Weights of a small transformer language model.
Architecture: LayerNorm before each block, learned positions, biases, tied embeddings.
Training: a variant of Muon for these matrices, 6971 steps.
MLP neurons of a small language model. Each row is named by its layer, matrix (up: input weights) and neuron, and shows model dimensions 96-159. Each number is 128 + 24 x the weight over its row's rms, rounded and kept within 0 to 255.
After each neuron's rows, "fires on" lists the tokens most often at its 100 highest values on Wikipedia text that the model never trained on.

L3.up1914 [181  71  98 136  92 160 146 109 122 134 151 131 119 117 150 101 146 131  84 135 132 116 104 137 123 124 116 147  75 140 150 125 142 170 109  82 133 113 162  99 135 134 139 100 137 147 120 147 110 100 130 148 114 137 151 147 142  98 139 163 106 154 128 141]
fires on: "ol", "ul", " where", "ic", "u", " Stud"

L3.up1111 [ 83 120 111 120 121 138 127 140  93 150 130  87 115 142 101 126 100 114 158 126 173 161 145 124 119 136 149 172 145 142 156 143 133 146 135 127  84 142 153 120 137 136  98 111 127 130 162 132 141 102 132 130 117 127 114 103 117 104 111 145 113 119 133 210]
fires on: " F", " |", " G", " I", " FI"

L3.up732 [136 158 166  81 172 109 121 121 114 148 179 160 132 146  90 112 105 134  89 155 131 124 111 151 132 106 128 135 132 126 130  93 154 137 109  88 143 147 185  94 114 113 176 138 139 110 131 143 120 126  88 123  91 138 108 116 126 181 144 181 108 100 144 119]
fires on: " only", " to", "ir", "ur", "f", "in"

L3.up116 [114 126 106 125  90 109 109 109 136 157 142 128 138 140 128 135 153 120 119 127 101  79 115 134 111 102 155 118 130 102 160 130 145 141  87 106 103 122 105 148 154  96 156 127 189 131 126 132 134 173 129 108 133 100 104 101  96 134 134 101  89 119  97 150]
fires on: " con", "e", "ical", "re", "i", " cont"

L3.up2359 [ 72 149 112 162 144 116 115 176 141 143 127 137 124 101 138 146 146 141 139 116 136 166 137 103 165 139 114 121 119 105 105 132 137  83 135 149 130 169 147 137 133 121 161  74 182 113 129 149 167 151 136 117 138 158 170 124 119 156 117 132 119  99 144 152]
fires on: " by", " from", " in", "r", "\n", " as"

L3.up1897 [ 92 116 124 121  97  78 133 137 122 151 135 138 117 130 117 144 122 127  90 123 124 102 132 133 124 142 116 119 113 131 104 101 133 126 143  85 123 142 184 123  98 144 114 106  88 120 133 165 132 107 130 146 174  93 126 100 138 108 132 183 137  90 108 169]
fires on: " and", "in", "f", "av", " or", "t"

L3.up2749 [125 140 141 139 144 127 150 175 145 114 161  95 138 127 101 103 145 113 125 110 116 146 136 106 130 101 126 122 116 107 121 155 109 158 106 121 118 126 128 164  99 163 148 136 102 126 130 165  68 155 122 166 162 119 149  92 133 110 127 126 103 116  99 131]
fires on: "l", " cl", " r", " 11"

L3.up1667 [112  90 148  74 146 109 145 121 152 149 155 132 153 145 143 138 113 117 112 171 154 150 139 129 142 115  97 151  97 113 141  96 101 143 123 139 147  92 133 148 135 183 132 101 144 164 127 139 136 109 138 165  99 114  78 121  88  94 122 118 124 138 130 126]
fires on: " tr", " r", "-d", " of", "or"

L3.up759 [122 121 130 139  86 166 123 148 126 132 106 109 116 162 118 140 149 159 124 128  89 104 115 129 142  79 182 166 104 130  89 153 133  78 126 148 152  96 144 122 107 142 124 109 120 143 111 162 126 108 169 140 108 108 139  94  91 130 123 133 149 132 155 112]
fires on: " also", " This", " and", "):", " These", " Their"

L3.up2153 [122 140 110 108 142 148 109 132 122 167  89 116 127 130 120  96 156 167 147 109 118 192  98 103 102 144 131 138  96  79 108 152 112 111 109 110 174 184 127 103 108 155 133 170 142 115 146  71 114 117 131 158 138 116 146 147 144 138  96 147 164 111  70 136]
fires on: " of", "ah", "ad", "h", "at", "l"

L3.up3006 [131  95 118 100 112 105 151 147 102  84 138 116 123 158  85 170 100 123 116  85 152 112 118 132 110 126 142  94 156 130 107 120 127 110 114 112 125 146  79 153 148 149 170 102 106 140 144 129 150 109 149 121 124 132 105 145 153  92 149 100 121 133 137 104]
fires on: " ch", "in", " original", " Ch", "omb"

L3.up2304 [176 139 145 149 102 163 155 131 134  97 133 127 127 113 138 181 132 167 142 144 112 126 172 112 126 150 139 114 120 117 155 104 136 147 130 127 155 140 123 150 108 116 149  94  80 138 145  84 137 118 105 132 133 167 134 107 102 125 136 174 128 120 167  90]
fires on: " to", " Total", "l", "el", "uel", "yl"

L3.up1944 [118 157 105 123 146  95 143 132 146 146 157 131 165 101 155 141 133 141 125 124 155 100 148 160 106  81 104 112 170 121 179 164 118 120 121 133 132 120 154 161 119 127 130 112 113 145 103 134 105 112 160 137  80 141 142 130 145 138 127 167 193 127 113 143]
fires on: " than", " and", " to", " &", " almost"

L3.up1938 [120 129  93 142 158 118 134 130  79 122  99 114 145 145 118 171 106 152 100 119 133 146 131 136 119 141 105 145 134 115 115 152  96 106 155 103 122 168 151 126  97 152  90 115 101 145 130 130 107 108 126 134 139 169 164  87 134 119 133  89 118 133 113 179]
fires on: " and", " H", "j", "pr", "aj"

L3.up202 [107 120 143 129 134 137 133 125 104 132 137  96 143 110 137 161 113 136  87 144 113 139 103 127 135  95 112 141 115 146 138  94  93 144 113 139 138 125 139 134  91 120 139  64 101 129 133 100 145  80 123 127 149 130 131  88 161 106 163 133 118 174 149 122]
fires on: "-", "ort", " Port", "–"

L3.up852 [137 119 157 135 141 103 140 139 112 146 147 131 116 136 134 132 109 119 108 100 125 103 127 151 135 103 168 109 140 117 134 112 105 110 107 113 127 132 118 138 163  94 121 108 143  70 151 105 104 100 121 131  83 131 107 113 135 184 154 166 142 158 127 103]
fires on: " to", " than", " some", " another", " for"

L3.up2346 [144  91 141 136 204  80 115 137 155 116  89 111  88  90 107 147 129 149 157  99 119 168 106 102 119 117 111 156 125 160 156 152 133 128 134 135 154 154  62 152 103 143 105  44 127  92 139 126 129 124 155 110 138 122 134 151 151 152 139 131 118 151 134 135]
fires on: ";", "°", "'", "',", " have"